Weights of a small transformer language model.
Size: 13 layers, 41.2M parameters.
Architecture: RMSNorm before each block, untied embeddings.
Training: a variant of Adam for these matrices, 927M tokens, 7069 steps.
MLP neurons of a small language model. Each row is named by its layer, matrix (gate and up: input weights) and neuron, and shows model dimensions 48-175. Each number is 128 + 24 x the weight over its row's rms, rounded and kept within 0 to 255. A neuron's up and down rows have the sign that makes its largest values positive.
After each neuron's rows, "fires in" lists the words (lower case) most often at its 100 highest values on Wikipedia text that the model never trained on.

L6.gate118 [133 107 114 149 167 127 125 184 117 132 125 156 131 102 159 108  77 123  99 176  98  72 155 120  89 139 173 133 109 110 134 135 124 113  84 165 136  98 119 122  96 113 160 139 137 154 111 127 126 127 106 145 142 123 107 136 134 113 100 152 131 144 115  93 137 146 113 106 117  95 165 134 132  99 158  81 125 111 155  92 114 124 106 144 147  99 123 134 106 169 123 157 176 142 184 142 126 150 116 191 111 122 121 127 136 130 142 148 155 159 166 119 168  90 139 149 129 163 137 108 107 144 148 125  96 114 118 150]
L6.up118 [149 129 107 141 135 168  81  80 123 128 143 118 104 141 140 126 134 140 107 138 154 127  75 113 135 160 116 107 139  90 117 142  94 109  95  92  92 112  93  99 109 140 154 146 141 127 143 141  97 107 103 100 122  97 138 121 133 170 129 166 142 177 106 146  93 107 131 157 141 116 109 116 142 157 134 120 148 135 131 121 173 109 141 118 132 160 141 148 134 129 140 158 126 138 117 128 147 141 109 169 184 178 117 116 121 110 102 103 146 131 137 112 134 144 104 129 123 151 153 123 137 119 115 117 118 121 115 134]
fires in: "from", "also", "only", "have", "since"

L6.gate195 [ 62 110 133 110 144 151 114  97 118  81 174  89 188 121 116 120 105 145 101 131 142 142 125 129 175 121  97  92  68 177 123 174 171 123 156 127 123 122 118 154 153 129 153 154 108 112 132 111 115 139 174  99 112 110 128 156 148 149 131 105 142 129 122 142  91 117 130 160 107 150 160 119 114 120  82  98  88 148 113 156 122 165 133 163 142 140 150 134 156 128 114 137  96 132 109 141 103 110 111  92 164 125 124 142 140 126 146  97 101 124 124 161 135 153 146 133 105 129 123 133 154 114 100 127 113 158 171 137]
L6.up195 [137 116 106  89 147  93 189  91 163 139 135 125 152 158 161 155 141  97 161 184 156  99 122  94 124 117 128 136 142 146 133  97  71 103  71 142 142 113  93 136 100 151 134 148 152 146 109 129 110 123 116  81  85 117  97  62 130 151 110 145 162 114 119 114 168 177 142 111 127 142  99 136 138 127 166  78 163 132 132 143 162 154 112 163  87 128 122 132 131  89 148 122 158 123 110 129 154 133  94 116 115  81 134 122  96 112 139 117 123 170  81 125 137 130  93 135 114  81 138 186 138 168 105 148 174  93 120 123]
fires in: "by", "jørgensen", "under"

L8.gate848 [167 109 164 129  83 103 122 114 132 125  92 149 142 149 106 163 115  95 116 156 151 140 130 141 139 144 170 137 125 134 131 109  99 106 134 124 117 133 156 161 117 114 111 120 120 116 143  92  94 109 153 145 102 115  99 131 132 142 126 153 128 146 121 136 183 113 120 125 144  99  87 203  84 133 118 127 115 151 127 119 102 151 132 120 107 183 131  96 138 148 177  99 136 105 155  97 122 117 120 151 166 145  88 104 140 144 104 108 161  80 148 102 111 124  88 125 113 129 157 123 113 143 129 114  94 122 175 144]
L8.up848 [150 152 171  90 132 135 124 130 135 104 107 141  71  88 178 163 127  89 150 179 154 107 121 179 112 138 149 130  69 144 110 142 123 119  93 152 105 152 119 111  74 131 127 137 127 153 127 129 113 134 168 153 102 131 122 136 113 112 122 119 156 135 135 120 116 107 123 132 125 141  96 144 109 111 146 124 135 125 165 130  92 127 159 130 121 170 148 113 110 175 154  84 147 100  85 101 179 159 107 148 134  93 124 141 169 171 138 137 112  82  94  87 101 129  92 170 139 132 127 102 174 172 150 109 123 138 126 106]
fires in: "in", "by", "on", "set"

L8.gate227 [118 136 107 110 131 123  84 138 149 106 116 110 114  98 174  91 168 117 132 145 176 132 133 110 125 132 146  88 132 155 148 135 142 170 107 137 119 121  93  74 124 125  71 111 140 145 167 116 119 108 132 119 149  69 155  98 136 133 110 123 111 143  95  76 155 154 121 141 142 136 124 115 116 126 175 117 113 106 154 121 104 125 146 104 130  83  95 118 107 102 138 116 132 160 129 133  99 138 152 128 134 136  94  86 132 176  97 140  92  98 116 170 135 114 143 143 156 103 157 111 177 174 128 138 107 160 116 149]
L8.up227 [131  91 114 148 106 111 100  91 134 119 109 134 113 134 141 134 129 115 102 153 188 149  93 126 123 150 102  92 133 125 119 105 144 155 106 137 155 187 115 141 119 132 132 178  93 117 145 114 129 134 124 109 141 115 131 126 111 113 148  95  85 153 155 109 144 125 141 111 156 150 144 103 162 136 151 115 106 139 178 142 144 141  87 130 121 130 125 116 140 141 159 119 142  87 106 133 129 126 159 156 138 102 141 121 146 137 113 140 181 124 136 132 125 100 152 116 140 117 140 147 134  75 105 127 134 133 117 119]
fires in: "was", "been", "of", "being"

L9.gate946 [168 132 129 186 113 121 121  83 162 154 113 115 135 129  97 106  83 142 112 157 145  91 155 108 125 101  98 119 142 109 105 142 118 134 130  96 153 128 131 119 106  74 107  97 135 122  95 134 145  95 141 108 114  90 127 145 137 117 151  88 106 158  93 103 162 124 122 152 145 145 147 151 109 165 113 118 169 129 181 156 130 162 129  80 167 139 138 126 111  72 106 160 132 122 152 113  96 147 151 148 105 110 105 106 122 109  96 173 181  94 193  84 143  71  96 132 147 122 131 144 168 131 190 174 120  92 131  97]
L9.up946 [148  89 118 141 168 119 113 130 111 120 157 166  77 158 112 146  91 105 101 132 115 112 102 107 133 141 112  90 142 149  96 146 109 124 138 137  95 121 170 156  84 120 133 120 119 167 120 108 108 117 142 181 141  89  97 151 123 122 133 122  73 111  99 145  65  79 118 104 217  94 112 124 151 113 140  88 154 102 167 141 112 112 137 106 169 132 183 114 155 142 143 123 107  82 121  88 141 128 145 180 101 140  92 139 138 157 132  84 143 109 140 113 147 139 111 128 125 128 156 123 131  80 115 128 118  86 102 121]
fires in: "over", "is", "by", "been", "on", "was"

L9.gate544 [156 105 135 159 129 133 119 100 138  94 111 118 150 145 169 158 138 127 150  80  82 139 141 135  82  93 116 103 131 126 103 167 121 150 146 110  85 166 110 101 127 106 145 105 155 141 141 167 169 120 125 169 103  89 128 165 130 186 105 131 106 120 108 145 125 136 153 167 119 149 142 155 179 126 145 137 124 130 118 159 117 135 111  92  93 133 118 153 150 106 129 129 124  80 126 107 138 148 161 162 161 115 144 140 133 127 131 170 150 146 136 142 125 139 101 100 167 149 145  90 111 142 118 133 119 112 100 149]
L9.up544 [136 101 130 135 153 113 140 137  83 124 174 166 154 146 113 131 164 142 139  92 125 147 116  85 143 110 138 103 152 124 168 124 109 122 157 159 146 124 195 143  96 120 145 116 103 159 146 163 102 142 130 106 166 140 112 124 172 114  91  87 123 109 118 124 113 104 155 140 123 117 104 114 132 108 167 142 166 141 119 144 124 127 138 108 148  97 123 170 114  85 119 149 134 110 102 137 156 152  89 138 125 110 128 147 101 140 147 104  86 121 128 131 146  93 129 127 111 120 143 123 176  94 123 109 119 101 115  89]
fires in: "was", "is", "also"

L6.gate787 [131 150 119 127 133 104 113 128 139 148 107 194 130 122 140 138  90 131 123 122 131  97  90 143 123  86 152 149  94 115 151 108  99 110 158 154 144  74 108 121 124 123 150 125 127 128 125 146 120 145 124 160 156 153 102 132 126 105 110 110 157 138  97 138 129  71 159 142 131 170 148 144 151 104 108 134 167 142 153 106 175 140 131 116 155 152 149 128  81 142 149 109 118 142 131 140 115 133 140 132 145 157 173 127 101  72 150  82 127 136  95 128 112 116  89 170 108 133 126 123 152 117 108 150 146 124 107  71]
L6.up787 [107 127 143 121  45 149  94 120 151 135 119 128 171 123 142 111 130 128 148 167 156 137  96 155  97 104 131 128  99 135 166  68 130 127 126 140  98 116 153 102 130 142 136  83 152 154 112 107 160 147 116 147 122 113 138 150 103 147 146 118 125 136 123 131  99 106 119 164 153 162 137  90 165 146 112 112 127 136  96  98 193 142 140 127 113 135 168 124 112  66 108 169 144 141 121 149 125 121 124 136 146 119 108 152 168 164 136 126 137 139 117 120 127 128 130 140 154 116 118 146 131 153 159 137 156 109 110 112]
fires in: "of", "through", "near", "there", "in", "from"

L10.gate770 [133 125 164 117 133 145 140 161 151 104 148 100 158 149 185 119  63 134  95 139 123 135 119 170 117 122 132 153 128 129 109 150  97 123  95 119 108 158  74  96 150 122 129  93 108 126 116 124 140 118 134  92 115 122 149 184 103 111  93  98  84 128 117 129 159 119 131 158  88 110 111 132 115 135  92 124 149 142 153 139 122 148 119 138 166 111 137 123  87 106 156 106 130 167 119 115 122 113 135 151 172  96  84 115  99 111 127 174 136 117 141 124 149 105 133 134 161 159  87  96 131 124 162 123  93 146 144 121]
L10.up770 [138 151 139 100 174 138 175  64 148 133 120 159  80 127 124 134 132 135 126  71 109 105 122 111  82 101 119 143 162 108  93  86 108 192 146 128 115 165 170 131  79 129 113 159 151 108 133 170 138 130 129 154 133 109 150 108 144  97 119 132 119 132 131 109 119 150  85 124  95 165 164 131 140 106 134 110 115 122 161 101 156 127 103 119 145 139 112 119 126 129 122 122 134 114  95 117 126 145  96 113 102 172 149 118 132 137 111 132 177 121 161 132 118 127 164 139 131 134 136 144 123 110 141 133 120  88 118 114]
fires in: "was", "were", "be", "is", "and"

L6.gate31 [172 131 139 123 181 128 141 127 159 102 150 169 158 109 145 139 107 114 120 129  99 130  72 110 116 117 131 143 133 111 132 140 147 116 105 180 109 113  83 126  91 116 190 126 143 130 118 161 128 148 113 122  75 130  87 158 128 132 127 170 134 153 150 129 137 117 110 141 145 101 144 118 137 138 150 132 119 118 112 136 129 149  91 135 116 111 117 105 134 153 114 145 146 110 118  67 134 121 155 138 179 156 119 128 152 118 119 133 134 159 120 110 111 138 128  98 168 186 158 139 105 111 125 137 113 112 103 151]
L6.up31 [156 124 140 127 141 142 137  84 144 130 133 160 129  75 169 125 102 110 130 149  99 138  82 107 121 103 132 128  97 155 172 143  92 140 135 122 109 134 116 116 122 164 120 126 145 152  98 130  99 149 163 146 129 121 158 130 153 133 116 124  89  99 139  85 143 129 117 109 166 146 132 104 156 118  88 153 105 121 140 162 136 124 128 126 121 138 138 120  90  99  82 150 110  97 143  70 103 103 144 155  89 116 107 139 107 162 100 103  87 182 114 140 111 130 163 165 132 135 114 128 158 117 124 105  99 138 109 148]
fires in: "also", "only", "just", "immediately"

L8.gate748 [135 114 130 141 132 113  91 134 168 143 107 145 125 107 107 162 124 125 150 105 127 116 141  89 170 108  82  82 137 121 154 128 157 142 129 139 151 136 115 125 137 108 136 124 167 124 107 135  93  98 152 113 170  96 153 140 109 187 108 116 122 107 128 137 140 122 139 127 103 164 129  89 113 137 128 158 135 157 152  95 124 172 132 122 121 126 133 110 131 151 112 167 128 118 145 157 139 117 123 170 118 106 119  99 140 170 154 117 102  99 118 137 165 110 156 118 139 114 134 101 217 142  95 104  89 126  95 116]
L8.up748 [167 135 112 135  82  99 154 140 114 165 142 119 115  98 121 132  98 129 135 118 121 123 120 135 102 126 128 123 126 165  67 160 103 142 109  96 147  93 146 148 124 105 186 141 128 134 124  95  92 115 116 103  97 120 128 133 135 135 165 139 117 100 127 127 100 101 138 131 142 125 112 161 126 127 132 162  98 125 112 137 111 144 141 149 122  99 121 110 110 158 100  78 137  86 156 133 149 123 139 155 146 167  70 165 160  88 147 159 137 127 126 128 141 107 133 154  75 143 129 145 123 108 140  89 152  94  94  98]
fires in: "of", "was", "m", "de"

L6.gate171 [181  97 161 108 147 160 153 105 114 153 126 100 123 132 174 124  85 188 146 103 174  96 127 135 119 144 177 143 116 163 117 168 117 122 108 128 107 134 118 105 124 174 130 130 131 182 162 143 134  93 138 128 169 126 133 117 125 140 161 175 162 156 125 154 130 137 133 109 146 132 159 130 153  73 146 113 141 145 148 126  86 164 152 160  96 108 135 124 133 111 128 161 145  96 177 121 118 142  98 163 147 130 121 117 157 131  86 153 158 116 110 112 161 122 160 124 124 148  95 123 165 143 159 155 151 114 116  85]
L6.up171 [125  95 141 129 130 120 170 114 147 117  98 108 125 108 131 104 118 123  97 155 116 137 158 146  97 130 164  89 135 151 109 159 130 132 136 139 100 139 117 162  98 103 132 168 118 133 156 153 117 160 143  94 126 117 135 120 143 146 106 106 103 105 157  92 134  91 135 120 160 132 108 172 168 128 162 121 106 110 112 119 129 118 101 128 148 117 132 167 139 147 108 108 113 169 112 117 131 135 156 107 126 144  92 129 102 124 116 141  74 150 105 151  96 173 126 130  96 134 152 135 109 110 116  98 125 153 132 147]
fires in: "of", "than", "only", "about", "since"

L8.gate766 [144 148 131 125 157 120 141 113 151 112 155 136 134 125 142 107  88 103 130 165 136 145 103 162 127  93  55 134 123 170 147 129 132 104  98 154 139 132  94 109 107 132 109 104  78 108 119 147 119 136 111 156 134 160 121 122 126 121  90 173 123 131  93  92 110 111 144 114 141 176 153 115 110 163 106  99 158 118 169 115 126 159 138 166  90 141 146 158 179 105 143 119 103 151 120 151 146 112 131 103 178 112 105 146 152  83 145 134 126 133 155 137 108 120 128 116 125 146 150 134 135  97  93  85 116 126 159 173]
L8.up766 [ 95 153 139  96 152 147 146 117 128 129 124 142 127 112 126 101 114 103 134 192 152 142 166  85 109  89 117 142 107 125  83 115 166 125 115 112 122 136 116 109 117 129 108 122 120 142 148 103 115 137 122 138  82 103  91 149 123 140 118 131 124 149 114  91 169 161 106 125 122 110 113 138 116 103 157 130 116 122 136 123 143  79 144 146 113 153 106 116 170 112 114 135 132  82 119 179 125 159 121 105 160 113 124  90 101 166 114 138 140  93 123 133 104 170 177 176 128 168 144 123 138 138 141 107 166 164 138 146]
fires in: "most", "more", "non", "under", "his"